{"n_layer": 13, "head_dim": 64, "activation": "gelu", "positions": "learned", "parallel_block": false, "init_std_qkv": 0.0217, "init_std_o": 0.00426, "init_std_down": 0.00426, "lr": 0.0105, "decay_shape": "linear", "final_lr_fraction": 0.05, "batch_tokens": 262144, "steps": 5883}
MLP neurons of a small language model. Each row is named by its layer, matrix (up: input weights) and neuron, and shows model dimensions 501-596. Each number is 128 + 32 x the weight over its row's rms, rounded and kept within 0 to 255.
A block is one neuron, or neurons of one layer that tend to fire together. Before each block is what it responds to, as a language model described it from the Wikipedia text at the highest values.

Responds to: Word pieces partway through rare names, titles and words (Wro|x|ton, slip|per|y, Go|s|ford), and linking words inside fixed compounds (track and field, Hall of Fame).
L5.up72 [204 124 165 147 101  93 145 163 171 185 173 107 118 135  81 157 121  72 129 131 167  99 104 114 159 171 113 161 118 122  95 117 121 127 161  68 191 178  67  64 126 122 110 132 149 175 132 161 138  96 118 116 117  91 114 179 155 129 147 117 143 129 125 162 133 124 158 170 111 123 167  98 118 152 118 169  67 197 113 128 122 133 161 180 149  94 148 118 202 149 174  84 115 210  96 115]
L5.up139 [142 188 152 106 108 164 150  91  82 122  77 148 172 175 134  99  93 185 128  95 123  87 118 100 152 139 141  97  96 164 112 138 143 117 139 172 155 172 132 106  88  83 117 118  96 147 131 145 132 118 122  88  97 134 144 161 159 172 111 130  99 146 143  94 135 159 108 117 137 137 110 108 198 147 146  80 130  88 114  25 100 115 110 120 118 163 156 158 142 188 102 126 152 113 128  88]
L5.up339 [101 135 115 135 152  97  98  99  43 121 100 118 103 132  97 176 131 140 122 112 171  95  90  72 118 114 110  40 110 147 142 148 118  97 150 119  94  78 133 137 112 115 127 138 138 140 113 123 117 141 130  77 198 116  89 174 183 147 154 131 144 120  71 135  56 158 132 114 116 101  95 109 113 177 173 186 124 163 151 100 130 121 123  81  98 105  92 140  84 118 173 136  99  84 102 115]
L5.up350 [186 144 106 184 121  90 161 131  85 128 101 145  78 112 106 132 129 146 108 114 229 114 144 110 120 116  91 148 151 167  97  90 110 153 140 169 112 112 142 164 126 138 174  78 133  90  97 158 115 135 109 116 122 118 134 105 171 134 144 117 149 131 156 182 111 121 109 146 141  98 123 123  58 116 100 180 102 100 108  16 127 150 176 149 119 100 143  87 143 194 104  95  91 152 177 103]
L5.up600 [132 108  96 113  98 129 119 106  65 100  96  93 143 139 160 135 145 141 128  98 124 152 122 103  65 132 105 100 126 142 126  97 121 137 184 129  98  66 143  89 123 150 185 106  85 166  74 130 184 148 135  86 143 123 113 145 175 135 134 163 161 150 144 144 163 101 149 144 126 105 106  98  72 118 146 121 114 122 104 139 114 148 178 129 133 204 109 125 144 171 123 125 110  83 160  74]
L5.up816 [ 73 129 111 132 127 128 138 118 130 157  84 129 115 158 126 153 101 201 126 138 182 136 143 125 173 126  76  35 111 120 170 196 125 120 164 106 168  87 141 114 105 172  86 130  84  88 126 151 101 144 111  83  95 123 114  69 139  55 154 148 119 199 144 106  91 164 109 144 132  88  98 143 124 126  88  72 131 101 113 142 182 100  91 135 119 131  58 156 111 168 141 109 195 173 152 192]
L5.up870 [118  93 175 102 156  79 122 137 104 127 140 124 203 126 134 131 154  88 139 161 150 122 121  99 117 163 197 120 120 182 145 119 139 122 213 156  91 107 100 121 148 142 133 139  83 192 147 152 173  99 135  97 159 145  83 198 216 208 120 177 105 143 113  95 167 128 117 155  85 146 204  98  87 137 138 141  98 145 163 136  78  88 160 170 153 131 155 128 122  87 117  94  95 128 142  89]
L5.up990 [140 185  98 101 126 145  91  89 107 161 105  73  91 103 116  63 123 148 131 120 134 124  51 116 130 122 201  85  91 174 145  79 162 202  92 109  96  83 119  96 159 135 118 190 142 156 114 108 128  98 164 168 165 128  96 170 131 132 102 147  74 167 128 147 103 147 152 130 224 111 195  89 142 103 123 152 129  98 155  97  98 103 196 130 175 135 104 174 150  62 140 106 106 102 101 118]
L5.up1717 [100  92  99 116 128  75 153 159 138 125  76  78 106 169 107 114 152 104 198 120 169 151 147 136 152 164 121  99 194 118 157 123 110  26 177 223  99 125  91 114 144 139  53 130 107 105 140 179 148 179 138 130 107 144 104 176  93 182 146 156 144 104 150  49 154 128 121 123 122 162  71  93  99  99 173 188 180  83 136 132 139 126 159 120 121 125  82  81 139  95 153 147 101 126 139  67]
L5.up1899 [138 107 119 131  73  66 116  89 122 120 163 104 113  92 108 100 142 154 156 132 181 133 118  77 139 145  70  93 104 148 118 182 114 108 134  86 155 167 131  43 113 106 123 110 103 173 121 133 120 160  53 146 158  97 160 191 138 100 181 180  81 102  93 144 140 129 185 125  97 142 149 103 100 121 137  82 135 112 106 150 110 115 148 142 178 112  70 109 131 123 100 133 108 134  95 126]
L5.up1997 [149 125  86  98 141 131  89 209 111 115 122 140  96 121 106 136 168 105 112 119 131 134 106 137 130 109  82 143 123 155 105 171 127  69 167 126 151  95 105  87 104 125 146 136 163  94 133 158 157  99 134 142 140 154  77 149 163  96 109 123 173 128 113  59  75 145  95 129 172 118 101  87 191 153  62 168 115  95 146 108 108 129 138 131 128 131  80  85 115 150 151  89 176  89 135 125]
L5.up2173 [ 93 177  92 149  79 126  70 175 101 156  75 168  92 116 102 175 140 158 204  89 156 172 159 161 112 140  64 209 148 185 139 110 146  79 160 140 117 129 158 151 118  76 124 106 124  81 123 192 131 119  74  86 107 118 148 120 135 136  98 140 152 205  96 155 136  81 155 118 117  89 179 136 114 119 166 123 135  99  91 142 110 133 143 179  87  47 114  41 160 121 136 134 145 218 116 105]
L5.up2209 [107 147 178 135  86 120 132 118 138 106 112 132 184 123 134 118 104 166 147 142 168 116 138 116 110 124  58 109 157 117 139 166 129  75 103  95 141 145 134 135 139 154 136 143 120 110 123 151  99 102 112 132 195 105 117 164  78 127 142 124 144 143 157 124 190 171 210 140 140 198  99 163 148 160 184 120 102  93 116 151 145 129 206 162 142  78 114 145 121  74 127 124 158  97 184  81]
L5.up2267 [123 108  90 144 112 174 110 101 141 125 166 107  81  44  79 164 162 166 161 152 143 129 112 116 121 129 137 123 125  76  76 147 200 147  94 107 132  75 133 147 146  59 166 139  84 110 163 142 121 134  80 141 105 119 190  82 158 137 128 123 162 160 174 132 181 116 152  93  51 138 101 102 148 168 120 129 116 122 170 171 172 179 147 141 235 118 118 175 149 118  99 132 136 140 123 141]
L5.up2282 [128 148 127 107  89 123 132 136 157 145 149 156 116 151 136 131 144 109 174 158 175 118 124  91 203 185 150 118 159 173 153 124 142  91 159 131 119 104 126 107 125 156 181  75 126 145 108 178 151 134 119 155 129  88 128 129 110 108 118 170 116  99  79 149 126 118 152 139 155 104 157 145  65  97 116 119 109 123 128 164 127  77  80 138 122 117 142 148 129 119 143 215 124 116 121 121]
L5.up2806 [167 178  93 124 183 117  83  78 110 124 118 132  88 184 143 145  82 130 134  77 194 102  90 157  79 112 104 162 152 188 122 144 106  94 118 110 154  97 129 126 117 148 143 103 181 158  84  57 163 123 104 116 122 157 126 194  90 127  87 153 152 115 147  68 113 128 118 112  73 175 110 138 151 139 111  97  71 109 121 145  52 105 124 124  99 110  95 113  97 109 116 148 126 138 101 201]

Responds to: The hyphen or first part of a compound word or phrase, as in long-awaited, micro|biologist, night|mare and high school.
L4.up1068 [114  91 123 134 169 117 101 141  98 126 107 104  44 145 182 137  85 103 125 100 113 166 129 171 156 121 189  90 166 146 123 127  51 123 159 127 119  39 139  84  96  85  69 100 137 143  80 172 131 120 127  73 127 114 117 120  92 104 182 121 126 107 149 101 101 206  70 179 107 118  60 167 126 150  48  94 139 158 119 110  76 147 122 109 177 114 151 117 121 165 138 133  92 139 174 119]

Responds to: A lone space token split off before the next word, usually a rare word (lei, morgue, smattering) or an empty table cell after a pipe.
L10.up517 [101 136  82 111 171 159 177 107 140  88 142 133 112 123 148 171 141 143 120  86 185 140 138 168 110  89  99 123 168 133 102 164  99 124  87 144  77 103 110 109 159 128 145 131 178 160 148  78  49  83  67 122  84 120 170 119 133 103 133 112 164 158 110 184 145 115 146 176 176  91  77 148  87 105  90 126 152 125 107 184 109 154  97 145 114 113 113 148 115 171  84  93 111 103 124  91]
L10.up1103 [132 104  77 132 119 133  94  62 113 133  85 107 141 109 215 127 153 190 172 105  71 172 174 136 158 146 111 136 118 185 165  79 169 190  97  94 155  93 120 134 120  59 168 107 142 169 179 149 145 129 101 104 119 106 114 128 174 163 144 149 173 135 128  69  97 100 128 202  91 110 168  77 146 168 115 126 108 137  97  97 104 158 173 106 159 162 140 134 147 121 101 117  65 132 136 137]
L10.up2029 [159 136  85 109 164 111 106  73 149 170 119 164 131  84 116 138 123 123 147  86 145 154 124 164 126  52 154  80 134 209 113 118 165 143 125 170 141 106 148 161  87 108 168 138 129 142 125 150  92 105  94 104 129 160 168 180 181 102  82 147 154 158 119 125 116 115 136 135 117  65 118  74 151 128  86 103 122 160 146  85 156 143 143 110  79  79 158  69  91 109 135 156 110  89 158 111]
L10.up2640 [122 173 131 101 126 188 161  81 130 104 112 124 139 100 131 125 116 123 135  95 124 119 150 195 118 142 110 186 107 173 148 165 154  74 126  67 129 149 141 127 178 175  95 125 122  72 137 185 180 118 105 127  97  91 117 178  80 125 103 136 126 181 113 169  95 132 101 111  81 132 158  78 181 124  90 143 123  82 175 153 179  96 110 153  89 166 197 168  94 117 152  98 137 113 138 134]

Responds to: Last token or word piece that completes a multi-part proper name or title, often a repeat, such as Neo Geo, Rumble Roses, Singlecut.
L10.up212 [120 151 169 146 130 102 123 103 197 127 111 157 136 136  47 128  70  94 110 143 197 144 143 162 147 138  73 123 191 121 151 215 119  37 115  91 111 131 140 172  94 131 172  89 128 149  94 167 115  99 184 134 174  98 172 122 105 170 190 133 132 114 111  90 100  96 142 147 160  93 125 123  78 154 141  98 102 123 104 125 121 114 120 119  91  86  62 119 181 167  85 143 115 131 138 177]
L10.up989 [148 119  95 112  85 125  90 127 113 145 124 117 204 154  81 117 144 114 113 145 154 148 102 129 135  86 144 101 116 144 126 143 148 113 136 143 160 180  84 128  66 124  93 164 187 100  83 158  97 102 120 100 151 120 145 158  74 162 111  98 100  82  94 139  92 106 216 141 158 167 115 160 151 112 158 157 158 111 109  98  62 130 167  94 168 110 147 161 100 153 106 139 103 150 116  96]
L10.up1034 [109 120 125 129 181 140 136 142 115  97 123 130 155 147 122  93 178 178 128 207 150 140  93 150 114 155 103 112 146 132 134 142 151 160 150  89  95 140 135  48 119 112 119 151  88 164 147  99 111 151 110 122 124  95 153 111  31 134  87 135 113 123 124  62 150 140 151 147 139 130 151  92 102 181 129 164 172 178 120 139 153 166  68 144 132 117 171 119 151 147 159 155 112 106 106 146]
L10.up1494 [169 115 138 115 228  88  95 113 204 163 150 116 166 110  42  87 155 168 161  94 146 172 157 115 104  70  78  63 146 108 142  97 157  97 168 122 156 131 198 128 117 206  87 122 143 123 144 144  99  72 140  94  70 119 136 137  57 138 148 143 104 144  93 143 125  85 119 164 154 150 144  84 150 109 137 179 141 124 105 149 180 129 114 122 117 153 119 119 118 143 140 103  89 182 116 109]

Responds to: Tokens beginning or continuing a surname right after a first name in lists, tables and biographies, such as Henrik Lars|son, Kristian Pett|ersson, Ayad All|awi.
L10.up141 [145 117 176 159 105 117 155  98  94 166 162 146 117 108 128  73 133 154 156 141 104 115 101 107 123 141 112 127 123  38 122  98 130 107 153 122 126 102 106 148 144 204 119 142 134 167 181 110 169 126 141 124 116 128 139 122  93 134  99 120 181 139 114 133 110 168 120  79 126 181 152 147  79 150 110 153  81 132 136  47  95  97 190 129 109 144 147  96 130  78 112 111 107 159 147 144]
L10.up1396 [177 127  64  86 135 120 133 163 162  55  94 158  93  48 132 107 213 142 150  89 123 125 113  99 130 141 117 131 164 134 128 135 131 130 136  95 205 141  73 120 149 145 128 163 127 116 149  79 145 101  68 119 126 141 166  99 161 145 171 123 115  87 141 154 114  94 130 143 128 138 145 171 155 119 169 195 146 131 140 130 188 148  97 153  97 144 152 160 138  98 143 139 112 123 118 105]
L10.up1940 [120 173 107 105  99 157 125 131 145 156 193 176 144 111 127 115 159 141 142 106  96 112 106 112  85 146 107  59  88 113  92 118 147 151 148 136  94 152 133 151 199 157 124 165  86 138 160 166 111 139 146 175 139 119 118 137  59 120 118 184 111 135 174 143 165 130  82 163 138  89 191  88 117  95 124 149 100  90  97  84 132 112 130 210 136  99  90  58 103  78 118  92 133 159  85 104]
L10.up2168 [157 139 166 105 144 134 177 107 167  93 174 135  60  58  86 111 149 151 137  80 147  81 172  97 103 126 144 150  85 128 145 116 165 156  99 133 169  54  89 122 129 146 140 166 129 116 162  98 169 143  79  88 151 122 101 173 129 142 130 124 187 123 140 180 187 114  64 160 127 168 171 151 108 108 117 169  80  98 100 133 178 175 181 135  75 123 115 144  75 120 175 114 156 130 130 205]

Responds to: First token of a head noun that directly follows a descriptive adjective or modifier, e.g. financial crises, physical harm, magnetic susceptibility, civil war.
L5.up103 [174 147 127 145 159 126 193 119 132 172 143 147 185 123  95 104  92 126 130 134  88  90  58 125  91 128 110 135 142 144 152 130 147 137 117 171 117 117 147 134  98 132  87 152 106 174 141 104 171 205 131 132  73 140 137 172 111 116 145 173 155 151 106  87 100 141 120 168 107  82 141 138 157 112 223 123 101 150 150 128 129  88  83 110 157 199 187  86 153 117  92  56 123 117 111 146]
L5.up113 [172 147 110  77 119 120 118 109  76 136 200 159 105 100 121  79 126 167 137 111 162 144 130 159 115 131 144 160 152 169  87 139 121 111 160 122 155 170  63 141 100  86 127 118 134 128 159 115 161 122 139 150 126 108 113 104  98 136 102 213 110 123 101 163 151 154 180 138 121 120 180 148 145 142 212 131 120 164 136 146 146 154 166 105 115  60 124 128 180 120  99 118  85 130 167 141]
L5.up176 [138 136 108 117  59 148  26 158 144 103 128  85  94  99 153  86 137 131  80 129 176 121 150 124 109 111 155 125 104 117 134 110 135 150 123 106 162 112 173 145 165 153 203 151 126 154  87 137 134 133 115 148  73 139 141 136 152 183 185 124 171 179 141 116 107  81  86 164 145 137 158 175 164 110 141 182  99  95 155 162 125 145 131 114 103 127  62 111 144  38 131 141 126 168 153  92]
L5.up257 [134 120 159 127  53 128 118 177 114 170 108 185 119 132 148 113 128 106 110 129 132 129  95 130  79 102 145 165  92 142 132 128 114 124  98 120 126  74 139 134 148 113 102 172 131 135  91 103 152 106 144  83 123 121 126 148 108 127 147 208 127  78 114 141 110 181 143  98  95 137 141 116  96 111 119  77 119  81 160 146  86 146 137  79  84 109  94  84 146 159 182 186 140 105 145 175]
L5.up465 [131 113  86 111  97 120 151 104  95 102 104 148 129 122 117 140  74 158 120  91 116 206 145 190  73  97  81 166 174  77 121 124  95 181 105 122  70 139 123 111 167  79 120 132 159  74 157 152 122 132  88 129 139 146 142 189 112 138  41 246 171 164 147 117 131 140 145 135 167 164 102 103  62 112 144 105  99 108  73 126 129 109 172 178 152  79 142 174 159 146 180 162 111  86 133 129]
L5.up509 [181  92 107 133 110  55 201 159 119 199 126 138  34 141 184 111  65  81 146 144 112 160 119 168  99 115  77 127 168 163 136 105  99 125 126 119 149  95 101 127 140 100 144 121 143 165 123 141 118 129 208  99 122 129 136 134 187 142 167 164 116 115 168 160  61 166  94 126 107 137  98  99 155 128 132 135 124 106 135  96  82 158 132 208 169 104  71 142 192 118  96 130 114 109  81 126]
L5.up1078 [ 82 122 163 167 137 106 104 118 144 111 115 165 107 149 151 112 124 156 142 108 149 106 155 145  93 122 120  80  74 118 105 118 148 104  90 165 112 136 131 158 127 141 168 115 148 179 164 156  97 115 124  90  84 162 190  66 156  81 142 150 172  94 148 110 151 175  75 156 162 107 116 119 154 113 149 148  68 132 120 119 171 134  95 125 139 159  99 125 178 137 115  88 168 138 154 117]
L5.up1301 [166 140  52  99 183  93 146 174 120 136 160 143 208  86 138 101  80  77 105 125  94 123  85 171 167 132 144 148 185 145 154 158 107 119 168 132 141  96  89 149 151 108 137 106 136 132 170 114  93 113 112 124  70 121  83  87  91 113 143 166  74 143 119 130  75 125 129  99  98 154 109 170 110 149  92 155  58 134 162 151 136 140 113 123 110  93 153 104 139  99 101 135 149  51 110  37]
L5.up1570 [138  84  71 155 113  94 122 182 130 147 147 118 135 118 162 148 141 108 191 105  54 122 151 177 130 203 110 153 101 131 136 180  89  91 144 170 149 106 126 125 179 148 127  48 112 111 102  96 127 138 143 124 134 145 135 126 142 118 115  70 143 101 172 106  79 149  88 120 108 110 144 131 210 103 110 148 113 126  63 119 188 174 170 112 125  99 159 135 123 185 128  56  72 109 130 185]
L5.up1936 [120 112 143 163 119  96 143 178  71 108 151 148  81 111 150 130 125  85 194 134 131 143  83 102  97 158  31 110 107 123 165 123 147 185 141 144 125 140 161 137 134 107 111 129 130 141  99 168 130  82 107  90 105 179 148 162 157 161 133 104  63 144 172  54 157 143 136 152  73 106 155 159 122 166 144 105  85 134  96 133 129 153 121 138 104 124  77  93 136 185 124  78  98 177 171 125]
L5.up1982 [134  88 117 137 112 102 135 143 103 131 173 106  84 146 167 129 168 140  90 125 154 137 196 141 125 124 137 110  98 107 193 116 129 116 145  53 120 168  76 100  97 121 166 119 122  84 156 149 117 150  90 131 139  88 205 202  99 113  59 120 141  94  84 107 114 149 150  95 142 198 108  95 117  54 128  46 133 188 122 133 167 197 152 154  86 128 102 157 150 123  55  85 103 116 125  91]
L5.up2221 [ 72 143 101 128 147 110 105 154  83 136 111 161 121 160  84 167 169 113 131 132 126 152  95 152 150 181 144 156 137 150 125 120 154 126 142 109 164 128 138 123 147 118 106 138 129 117 121  55  94  68 103 178 116 119 196 192 135 138 150 145  96 130 117 103 138 189  90  65  85  75 152 136 126 138  98 118 121 161 126 162 126  98 108  78 101  96 160 147 193 121 117 149 134  32 139 110]
L5.up2437 [201  99 177 152  93 102 171 147 135 127 183 163  94 156 133 113 144 121 203 136  94  63 106 157 127 128 115 170 156 171  93  99 100 149 136  51 121  85 146 123 100  88 132 120 127 117  58 109 149 145 121 116 105 137 152 166 124 174 104 132 124 105 129 122 117 167 106 174 105  68 161 110 137 194 130 150 106 135  78  84  91 138 149 160  91   2 172 202 182 125 145  56  94 112 137 198]
L5.up2438 [195 101 127  96  82 122 138 124  88 172 111 139 108 163 115 124 127  99  75 118 102  93 120 167 186 143 151 128  89 132  87 137 112 108 147 148 146 126 139 165 210  83 190 110  88 104 116 139 107  78 114 145 119  39 167 136 148 131 179  54 142  92 147 137 154 124 142 166 188 115 112 158  36 105  61  64 119 101 115 158 122 162 108 110 141 123 151 159  88 147 137 155  92 126 142 148]
L5.up2485 [144 164 136 163  74  86 176 105 140 177 171 149 115 132 115 109 131 150 121 171  79 152 130 120 102 121  89  92 159 207 134 122 138 132 139  83  97 119 118  81 105  89 141 148 140  88 127  99 137 115 152 116 125 108 140 135 179 140 150 201  95  93 169 168  91 174 117 149 129 101 125 125 123 118  86 116  94 138 139 118  44 141 182 133 141  51  91 135 151  99 124  92 105  97 133 144]
L5.up2693 [181 157 137 132 125  97 132 136 182 161 132 135 120 110 116 146  97 157 141  87 172 130 122  96 141 138 151 200 114 151 162 166 137  97 114  89 135  82 155  81 203  82 119 112  97 150  79 150 111  91 162  95 139 113 138  95 129 149 156 170 164 116 152 148 177 146 113  81 205  92 108 118 142 148 136 112 116 164 138 111 195 163 129 112 147  52  32 140 133 136 115 103  98  66 109 117]

Responds to: First token of a surname or middle initial right after a person's given name, e.g. Calvin Cool(idge), Andy War(hol), James T.
L5.up394 [163 111 101 122 199 159 123 146 110 119 139 164  97 147 165 110 127 120 108 102 120 129 107 147 143  94 144 137  67 190 179  93 145 141 121 145 128 153 116 142  96 149 204 151 145 155 153  95 107 113  72 113 113 105 114 181 110 166  89 150 109 144 121  94 164 104 100  90 169 119  75 182 113 111 166 155 159 161 158  81 153 132 108 149 131  96  97 134 103 120 140  71 149 145 140 130]
L5.up700 [110 112 140 117 109  97 160 105 162 117 127 160 111 159 154 164 172 130 129 144 123 114 104  88 119 139  98  79 174 142 161 135 166 123 160 161  80  85 123 143 126  97 127 124 170 133 112  88 177 135 146 191  73 131 234 132 143 112 106 142 112 168 129 127  87 126 113 101 171  94 161 138 125 128 195 133 135 173 184  91  80  69 138  50 159 129 121  64 147 138  89 131 143 147 153 177]
L5.up992 [ 93 100 143 150 124 119  85 138 118  33 159  98 192 195 127 113 132 117 103 121 139 186  58 135 187 152 136 108 140  96 129 108 172 167 135 169  65 156 132 167 172  95 110 135  81 193 135  98 144 120 114  67  98  83 134 147 162 110 122 136 140 128 159 117 122 115 125  85 156 122 137 127 143 103 136  72 183 113 169 146 135 118 176 133 151 131 120 152 138  95 126  67 117 131 106  92]
L5.up1236 [ 87  59 109  83 150 104 118 171 131 109 131 115 153 188 172 155  85 101 151 131 163  74 100  85 136 152 146 110 179 184 120 114 181  87 153 114  87 138 107 130  98 146 162 136 152 176 134 152 165 153 120 124 164 118 140 123 162  53 170 109  81  55 119 163 105 128 154  98 123 116 119 145 112 131 161  75 128 185 153 110 135 110 102  72 187 149 145 132 142 123 133 100 133 129 118 152]
L5.up1411 [ 89 105 149 156 224  96 111 130 173 142 106 116 123 159 124 114 100 157  79 105 134 166  98 119 139 130 121 146 186 144 163  87 184 107 103 137 135 128  50 144 152 131  86 130 122 226 116  61  73  99 136 124 133 139 110 125 124  48 129 144  85 132 123 129  63 167 104  91 112 172 119 117 135  71 205  99 150 138 125 139 112 141 144  89 172 113 135 145 133 109  80 116 105  74  88 204]
L5.up1495 [ 76 122 107  76  97 106 162 125 193 186 126 157 184 171 185 154  87  85 196 113 171  89 113 128 143 191 131 103 123 119 126 117 136  83 137  85 100 123  74 196 151 186 111  96 141 161  90 113 114 153 128 143 153 128 141  64 167  56 117 118 107 153 142  90 120 157 129  96 116 147 149 100 157 116 158 147 156 181 103 124  87 132  77 136 198  96 147 113 114  91 166 131 141 120 151 160]
L5.up1497 [106 139 106 148 123 129 183 102  91 112 119 101  98  86 170 154 145 112  96 121 116 145 114 144 152  77 112 160 129  87 144  55 163 189 114 159 142  88  73 144 128  80 146  61  84 166 121 168 124 114  84  86 110 104  78 193 118 123 192 135 152 148 108  79 111 105 122 133 192 128  64 153  97 130 151  83 171 153 162  87 141 176 106 159 156 107 112  92 154  86 129 112 140 157  78  76]
L5.up1867 [ 78 128 134 190 131 111 155 111 133 136 133  96  71  62 169  86 129 100 101 142 157 140 184 156 137  83 129  58 101 136 155 114 141 177  97 148 139 154 123 129 174 135 151 169 111  87 146  47 117  89 114 143 125 116  82 173 145 104 106 163  93 157 133  99 159 166 139 168 125 154 127  73  70  80 164 133 123 129 170 110 155 112 106 125 134  74 141 133 126 112 147  87 129 106 173 140]
L5.up2077 [ 80 198 144 183 119 114 133 111  64 148 144 140 137 113 130 140 134  46 115 190  48  99 110 154 155 189  91 138  83  80 123 111 156 140 174 131 136 154 103 170 144 134  99 127  94 104 136 108 126  80 152 149 149 133  91 122 132 108 120  95 170 138  94 123 117 162 173 117 197 137 156 164 105  52 160  86 134 128 168 157 177 106  99 181 123 157 141 132 142 141 118 183 202 135 114 108]
L5.up2180 [ 40 103  72  87 155 108 137  64 170  83 141 157 141 159 113 113 138 126 108 112 116 114 102 111 156 102 112  88 132 124 138  42 109  85  86 131 107 121 116 133 158 116 170 155 150  94 126 165 183 106 107 130 145 122 164 144 111 137 154 102  82  89  70 211  65 126 151 104 147 161 174 177 183 138 194 136 124 203 146 167 133  80 137 123 153 117 149  79 120  64 102 169 160 137  95 172]
L5.up2197 [ 66  56 126 164 173 148 103 148 128 148 220 139  76 133 150 137 106 108 137 118 143 140  77  96 141 135 110 169 206 112 107  87 182 143 101 184  92 114  85 179 168  89 137 130 107 242 147 135 125 138 129  76 169  91 158 160 131 119  77 171  93 154 127 124 111 165 148  98 131 139 154 107 125 125 179  93 140 153 102 163  98 126 126 166 142 148 150  66 111 147  96  89 200  90 116 149]
L5.up2217 [129 151 148 122 194 112 156 115 125  97 143 104  73 180 121 115 125 123 170 171 143  58  73 121 174 122 138 105 159  99  55  78 130  85 119 129 152 117 102 146 128  56 147 116  66 153 111 159 119 135 150 154 107  73 137 124 118 134 191 182 105 108  99 211 141 155 154  69 156 164 150 111 137 104 111  98 145 140 108  92 143 126 132  88 139 142 152  65 112 103 114 153 132 125 120 164]
L5.up2372 [ 67 100  57 163 139 150 139 117 109  88 113 139 151  72 149 132 122  94 109 131 122 153  88 110 150  93  75 138 176 162 144 119 127 133 119 181 110  99 147 128 109 103 124 148 151 156 122 147 133 104 106  90  90  98 126 137  96 138 166 110 133 159 112  90  94 106 191 101 132 145 134  92 149 156 122  57 156 125 189  61 124 161 132 187  83 162  79  90 193 160 140 112 172  81 156 197]
L5.up2581 [125  89 163 143  95 162 114 140 164 112 158 125 199 115  97 142 175  99 158 113  76 182 144 107 107 152 126 119 138  94 121 108 134 134 133  91 139 149  92 103 153 167 140 152 158  40 132  75 151 153  69 135 186 140 146 143 119 106  91 123  70 118 119 198 131 162 149 168 119 102 163 123 159 126 151 123 117 186 155 140  93 120 200  75 118 120  77 185  92  49 110 118 157 117 129 155]
L5.up2788 [ 99 113 147  88 104 131 112 110  80 171 125 170 139  88 147  93 151 140 115 132 104  73 138  96  95 138 165 126 180 132 122 158 167 129 169 159 100 148 155 150 124  93 156 120 157 113 108 164 167  67 138 156 157 123 151 159 230 147 103 130  42 140 154 102 101 153 101 130 165  76 143 129 170 181 134  74 139 169  95 124 121 133 144  91 161 170 180 152 122 111  66  49 118 101 165 187]
L5.up2812 [111 120 156 146 157 129  93 164 151 120 132 118  89 167 115 148  69  72 131 141 133 136 126 112 137 104 131 112 184 158  94 121 156 118  79 161  83 167  35 148 175 143 152 124 145 173 121  53 112 120 102 148 154 146 165 142 147  80 115 134  54 120 140 190 101 103 168  96 136 164 111  99 119 151 188  90 112 101 138  82 120 114 132 139 134 169  82 122 124 102  72 124 143  75 105 126]

Responds to: Tokens inside a person's full name after the first name, such as middle initials with periods, middle names, nickname quotes, or surname pieces (Jacob L. Devers, Martha Ellen Hall).
L4.up2589 [ 76  96 102 143 194 116 137 123 136 106 109 138 183 128 127 112 137 114 135 148 127 130 129 113 188 147 121 105 181 145 151 147 161 142 112 192 111  75 138 125 152 156 101 138 136 128 114 136 175 170 110 118 116 147 120  59 160 110 175 122 129  88 148  94 104 103 111  87 145 145 141  97 114 161 135  99 131 112 143  58 115 146 149  66 144 165 121 100 169 101 129 107 146 118  92 161]

Responds to: Short second subword pieces inside unfamiliar, often foreign proper nouns or words, right after the first fragment, e.g. He-d-datron, Pont-a Delgada, Cat-ed-ral.
L4.up1939 [163 143 131 110 115 124  84 161 131  93 106 153 140 154 134 115 142  60 124 111 182 172  56 125 126 163  94  83 137 149 119 149 163  52 144 140  73 111 142 107 120 134  94 103  89 162 174 174 136  59 159  83  45 111 126 136 164 173 123 113 142 102 113 162 171  96 150 154 130 157 155  90 100  84 139  73  84 142 131  96 100 130 117 166 155 158 158 127 118 174 150 158 142 124 179  98]